{"n_layer": 10, "vocab_size": 16384, "activation": "gelu", "norm_eps": 1e-06, "attn_scale": 0.125, "init_std_qkv": 0.0208, "init_std_o": 0.00465, "optimizer": "muon", "lr_head": 0.00855, "schedule": "wsd", "decay_fraction": 0.595, "decay_shape": "linear", "final_lr_fraction": 0.0, "batch_tokens": 65536, "dataset": "wikipedia_en"}
MLP neurons of a small language model. Each row is named by its layer, matrix (up: input weights; down: output weights) and neuron, and shows model dimensions 176-271. Each number is 128 + 24 x the weight over its row's rms, rounded and kept within 0 to 255. Numbers have three digits each.
After each neuron's rows, "fires in" lists the words (lower case) most often at its 100 highest values on Wikipedia text that the model never trained on.

L3.up822:115122107084100111108164095119176130133125131131110151123128124120141116127108143108131107115129126161092157095130147145050119123106094080136142112113124114131103155122129091111078138098107102140117121140177125165130109109135107103154113162107158117134096092156137102147101138154115102166
L3.down822:101137104135069104156138107161135144160150136124122161190150124107098098133115146148150128114144095125117091092149151162104146170138084162173131101122122103131099146120140147138094144125084152114097101144166131104146114085132100120121144092157157136149089084137141133111129121115138109158
fires in: "in"

L3.up478:115091096113143154137123095136086147124117090167141103127140164147135120149145191120128145145113129147149116114175112157114118108138150144077118111112099163138125110116097140118122116144109099141115157150092130095106170135118071118131107162126156150103139119129115144087138131123130101136
L3.down478:154086108089127127145171075118112096120125120136139172127118076125142112122138133129105120112090077102127067141160125122150109127123173131129092148140173174162181145141110109152118152110118076144120154142145175110095147086101137154146146130128115125099114086110083133134137135145118094161
fires in: "of", "for", "on", "grave", "him"

L3.up454:137087117159139154152090140101161155096133149084132103110153151102161081113169070083139164165120152108126110121102163081145091118110129125106094148086133109126146108137105143115139134122112079144121116126086159121141132106107137142132133124154117138124133112124162074130149127142085165079
L3.down454:131132135103078124110125118122125132143123155085110145149181113147094152124143144117119134156157094160097131124165117149107115114152146119167109104167102075117161144133115111113135119120140151115091117108131117115171087108121145129125140126137183174148097130141120115126145087090185109134
fires in: "the", "to", "with", "of", "from"

L3.up128:058123071164115143107180133094114108125108141137104116131110140140120112107123106101088151088126153129110128125142148120111106145092129131118120100164121133137155140148138089128112176151112143164127181135110138106119111158083129097107094125146116131129122133140102170113153120119153162123
L3.down128:120089124139113159156153099146116145169114123103136114142101160141133106086135119148129094105111131117140112121163129079104138136108119153124178129107156162100149166126094093111105164125086127102139129169128124122112163137128110139116155140127112152121090120102111140142158132154137084110
fires in: "on", "made", "as", "with", "in"

L6.up943:059160123106167086118045122085140104162143109101095170143132090125111080156126092136128116120123137111124143160160103102129136130119150148137102130140133113103149148133124124117164121172141109122111132106131112150126148134139124157147112119106138146130131162176140131151163115117158083121
L6.down943:121143082136188108125130082136130152173151105133146101144128128134145121125136117097094152114113096086146171139145076101114160123191096096127111114129135106149092132155135159132190177159117091119102107134129132106144119138139119171145157137103081131144123114125137141112146082122152117129
fires in: "the", "was", "closed", "its", "his"

L3.up832:124157119115118097107141167119157178129090108105146123132108154123142134129157134095116123125161116089095161112098103117121174135138088119145128123117167129113148130164143112174111140116108170165142106133091095111113129112109134105127144116106094105128092145142143141153146096154110132142
L3.down832:092157177093177088116165112128126131078131166114110149101112085127134107103107106149163097126108103131148116118159157097139200097148150114115140112091144131107107164158130131158107088101118142093136128116147183155156100116130107150151110127105116137157126162164129140156119109125104142167
fires in: "of", "as", "example", "the"

L3.up904:128104114187099147099127126147085114103090139098078153106105124111141114173136155118103105107152139083123123091176127143135133123104145127108090159156131128173098149120107154132113135161145130154141152121103178181138135155083120140127111099122136155112133073117127115084142154164137118094
L3.down904:155092142126109134132173150069133150105120137141125110118116092163149109159161189170124172106127110113135134132159131137127150131119185095142125138128146149116117133140112124155140100115103098163128151136137159101138155162114127131128109157131103154127079120161130132083143119128146092101
fires in: "of", "to", "the", "made", "a", "during"

L2.up242:093131139155147160119126107149166095110089109118173133105098126107112136145117144141126130125187163134135103120124136140152102149090112128125118171151139115165149109091133107182131143091107125114096110097142112120120132121161112127101138107137149138144167100096124104145152142114156108125
L2.down242:117153163133137115108199117144112136124122148121143125057123143130128120138176115139150130167133139120088121112099121127137106125117126141145143082119145099140139114136138125124152067133119157100170095171128108107083164142082161158138150156145174119111137133140149085133109088139115161119
fires in: "by", "is", "are", "m", "a"

L3.up174:109150088102095147047150086119160107113129159160076135110150109098144130105123140124116149115148110123125178103127125120166113096139133161138155130179115109112162121134136171101127094135105146135164100091128116123118091157141128133119144147139135159110172116181125147090114100137149170127
L3.down174:132134107141116127158128102125146101178142100124105152099061110115113133089102125143112120160142115119085115130120190142110112132167113105127164083143127122068105106091103117124138127102106114149119106140201097164118147119137111131113106113140145127137143112144146125151167131131111119108
fires in: "in", "as", "with", "lead", "led"

L2.up656:106094142165166135139099108131132115129131083132090129162134095142123138089153122127145131168137101082106132155087151084149143123138106115114125175090138149140150097163109108143126107128131127129129113119117171112145144109123124116155101131082122147139120101101146121143129118117094141099
L2.down656:133114152115117131102090109129172136159145148134100156128150111151114121119111156110131110110161128138137121122134098129113152103147116132179137127111129190092168143167140134152117126093120086126148131114113089117140120176119109154133123151153142139109125157078091187158112130152114096124
fires in: "to"

L2.up434:138132096140125149113138171193106142148102128152126155106143103114066134130130142130129135107104105152106121096136088148137159134127117089114126109107097145126134109129126099112110149107142149151138061137141108164143118100121140124110107104131131130122106145117101092099136156130138150190
L2.down434:151153107118086129172132156170139139182124172124191152117127160160119136111136109107122131049140161138129163127124130149139166128162129116138156136131123150094128140148118142143122139110150148148118100143116083141100087127063086176134161166099097148112137143106110098124150137127150115124
fires in: "if", "while", "when", "final", "the"

L2.up875:109192110129140152125084142115102121098123123115128128167110138116154134179133157151176146130113171093135124117112119149093124089119144119108118164177134115123096126142138157107121116121160148124182126146095105091110155127118169145141104091132156151114130118153145098125114133115106107182
L2.down875:150150086105153133110133091111120123106154133161124123134135087131129113115129122141135137121111148141142134154159161134169145145145083136105102174109123101141155138132148153133125093112108096138116141155113093143121114119104120151112167127153081118109074148162163116103163126136122149149
fires in: "of", "to"

L2.up264:136124115162166154112132122056119130137130168110119141124153066129110162104116110090143134171127103114129121118088157110138130143153105176109151161122144136186156131161124096124126158119106121156092106132102163114099105133148088142123117150170115147126133096104126127108146103137145147098
L2.down264:145087117194143088133117105162132062127110100155116153131118144144122138134128120117164147137132136163174132130084112111145093119151170125106131110148102138104152162107084147122118151122103143127111139137124125127139127129110141175159183128101116119136120094153104132154096114115139155124
fires in: "with", "as", "are", "to", "by", "atomic"

L3.up373:064130112159144128101104074150127103104110116114131143097159098134146122086119156116131159116072131140152162122130123128155134115108141107084124136137145094113122134174083139114124151107118068109109130120119134168164112117145116104124117112116117135118140167135164108121141171146116155184
L3.down373:117111153144128127147139122111140105145103131131130107094155135116150127186089157117111093145162113106138135119110143147143132156115098067145119154132118206120103093095131158159190097159135164144133150127105115111128154117141082121097140104109097152146112132117107092129069107125134120093
fires in: "where", "while", "but", "when", "however", "although"

L3.up61:155089140098112134098139113165115129106134118160138123121147126129118127154131122137078124139142113122137108148113104109158144082117125135153117126109111120152128123129087107177168133163124134086126088148101133135102106147126145151134110144087113157163124098147137138135125096130151145145
L3.down61:186092146080120113124144107129190096137142130139129166117146079128115150097099137143177138137199119168129170158140148132133132104134084145113106127149131092108171121120114142118140120119133108134141139116140102163131145128155122130128136125122075127134100148121116154142121113080118132112
fires in: "of", "in", "on", "village", "the"

L2.up354:152140096139113134113168135153117107099172120135109097122185124128108122155119153116114175110114126134138147140128128124083120124123149150064122121116140134108082135117174095140110114143114104159105097138154122121126102113140134153102129133135161109106125108131104129078175064122112122137
L2.down354:112096135126124098107097146126104177172117104134123153119140091116112141132124065152143119118147106106119123093137183162158137119135122165125123106116130117120104088154081130148119150111155154081087143142080111143131115167102171121105147098144138122117134141131129112157112141137127148148
fires in: "by", "years", "of"

L2.up890:108152127167150168162101183128091116121136092137172136109124125134174129157158115132125092107136166108115153178100140096117134092144138104093141187125154148124092137122166099133131097136141144140157099140149170096139143119114109119126151134105123074138086111160169135075099155090106106114
L2.down890:100127116089168121137121092123144110151122121137160157144091086133130146107131141158114127115133118119153122141108141116133101134141128120076123115083106098114112128093117127146135113146140119131138130158125146118091182086077101099124142116156133111098149120169162135139136167144131125147
fires in: "to", "from", "velocio", "for"

L2.up487:099123071170127111099150113193081129135158112114133149143135136128085127150144168096097103167185137108129114125135131093126140105152149120139137146120156100164135098068147097127130110145107097106146121145180134090139190129145124159100084140096177119146093118135130114107124088131119136167
L2.down487:152122140116090113155076145132134192125073154123132082143124117158160133104120146103127129132138158116176125152117152161140092166100124126105140111094120161117074090130118140122162147114158110144144114137138096099128130111149132105125108140114098138143153130142117092124137119100157166127
fires in: "the", "of", "a", "one", "are", "is"

L2.up759:087137110164163131114121114107125160169117138109117148145095098131136150148146154155150121102148148122148092117160142136132128111112097093101139136151156146119144171122133185098133112115121113129171149128117129111179145170105102119138108151171145115135179146130145117128039124113109145172
L2.down759:141121160111088126146152117115157089092135141130156144137148141136135155145111116129125107160131157134144104119092165115112072123121127147164134118145128111136141100112156103105134117095122113118166157120091187065064162104149103140107141119116110105112108116159108109074113104125097156135
fires in: "of", "who", "and", "that"

L2.up639:132104141145120162159085131109135117132137153103122150123140109118162133099090145117151138145116181118140131110067142118121103113124109123078137173125153158128110124110118094152098134117100151148158113115113146116180145113103163141102120126135185119098119087112140105130142085137088136144
L2.down639:159117090099116128135148141147123073158163129156135140117156112153131139142147146103095129122163112098147164137119134157097177109114135114108147144144127124112167177110156112139160147144162149149105110067151135130092110135100105131112103146128095136138125143150145137151140126131129122109
fires in: "of", "that", "to", "by", "with"

L2.up662:113134116147151133180129131140104092077099118139111113114090137110118142167104107118152109162138180081117142130125112143147149125103148148125120182097129126195109096106135158155134108093171113133145119139137119121131106135082102112119168101121092183124123113127193153161120104148120141134
L2.down662:152112174092103125098134120143137123123130109156133132120120136098113166164129127134115141145121128125116128149085116156090129157130134137088094145097112152156126099154118134151135137139155139181141076136154142148113164162146137108159177078134114145205122131164174135142117095114105127166
fires in: "as", "is", "are", "was"

L2.up287:119119120113138165135113142131121107134121110141127147136120110085153115114142145140173179171155139116121118144118146129101150110110155139156130128145121139117122100172147119100125093110102127136135122128171109089130133124142093124121128139109170120128147122107116136145130133130111141112
L2.down287:104116139101133163128139090114143133128152147154153146088092124093138110055132138111158129135130137125122139139175155149117127154136127147131158102143151072075130116115161158114128116122067140151105172161139155132136112111120102138101136111161144149103121138104115129096127135166127098072
fires in: "as", "with"

L3.up267:142096148137131148123142132167093120086118103092160139139120164128153157139107140101105143136137107131167132108150124111075116094124115179074121117121107149135121115105122116127128166178128112152147131139124150110150163152102111133151152104122136151095104117133107182142164136132093118106
L3.down267:084130106146126086077098115111168094145101153131156123100138149156082123131122150135135138144143084121118092135115145125133171141104123114122163121104152111122112119135135125152088134109104139113131139127105116132084119159102183105167088130126154133163128171108115121084092110145117111122
fires in: "of", "from", "by"

L6.up616:143078183139144121126137148132134154133103089129143109154132140132122147127102107113116085153124158127120151112089147118156128115123138129154143139140147150109136111132113111125136161159142136125125110103054084155146101129116117130147112127117099115135142106149142120157103111103141087114
L6.down616:119156121090138130114112118179173133151134126155151136167128146123123144138086109158171056092121127126147134137143114132129177139085133101165132120126150106108141088144130113087128111122130102177098111125177131165129113144137134153098154080121116137094121147137127113132120102123110119101
fires in: "an", "its", "the", "as", "a"

L3.up647:130151123144152118084126085108182078134137148127105120146120124150109041067117159151125135124124160122136078115082107112150159092149158122138120121117121127119108117083142131140117111135117111157120113124126114121104107147109118138117175135106119146137146075101148164106115082085134167169
L3.down647:133144136118152138143096157144133114159123122149107116117135133151065132175133130134130081071158113157166142108109144115117094133126122114121087122166104125163118142102154162127115093128128099147093097125127125091133108089160173096127123130066132084132132135171154113156129153070134148134
fires in: "in", "as", "of", "including"

L6.up248:109163119124130117173090091120169126108117103108120170133198163116129120181115115134178111110089127173141098107120122110129107162124139119105130141090091177121116123128120148141093150133129116144167116175136125129118148131138120114133157138138138122148121149149137134083125146131168095081
L6.down248:075121138147170131091153117139140104153141136149145150128255136119111110117116096156122122107113089087096132129123102111136140135118123125106065125141152114118137149134114112126113149099140094098137098110158119116158124090108150146132162120110106112119114116155170164166113130167130126125
fires in: "or", "and", "the", "not", "was"

L2.up188:117136081156083132124180092128148094140134156145127113147092106143128139141076105158087132120145122080127158099144149152123084118150122093148117155151136135126118092090146109128158108143122129140127141140152142170112090109139101095099138165103147112136131095157116159123127117112148128156
L2.down188:120104107112106116140145132122161095118125143142136118132129112116085105139141130142130134120164139195079172104135148126138141147117105127185144091097107115151131141172140171173097121132135079137089123114109102091093173107139086116117118121128125118150141149120113147126125137165119135137
fires in: "in", "of", "to", "s", "through"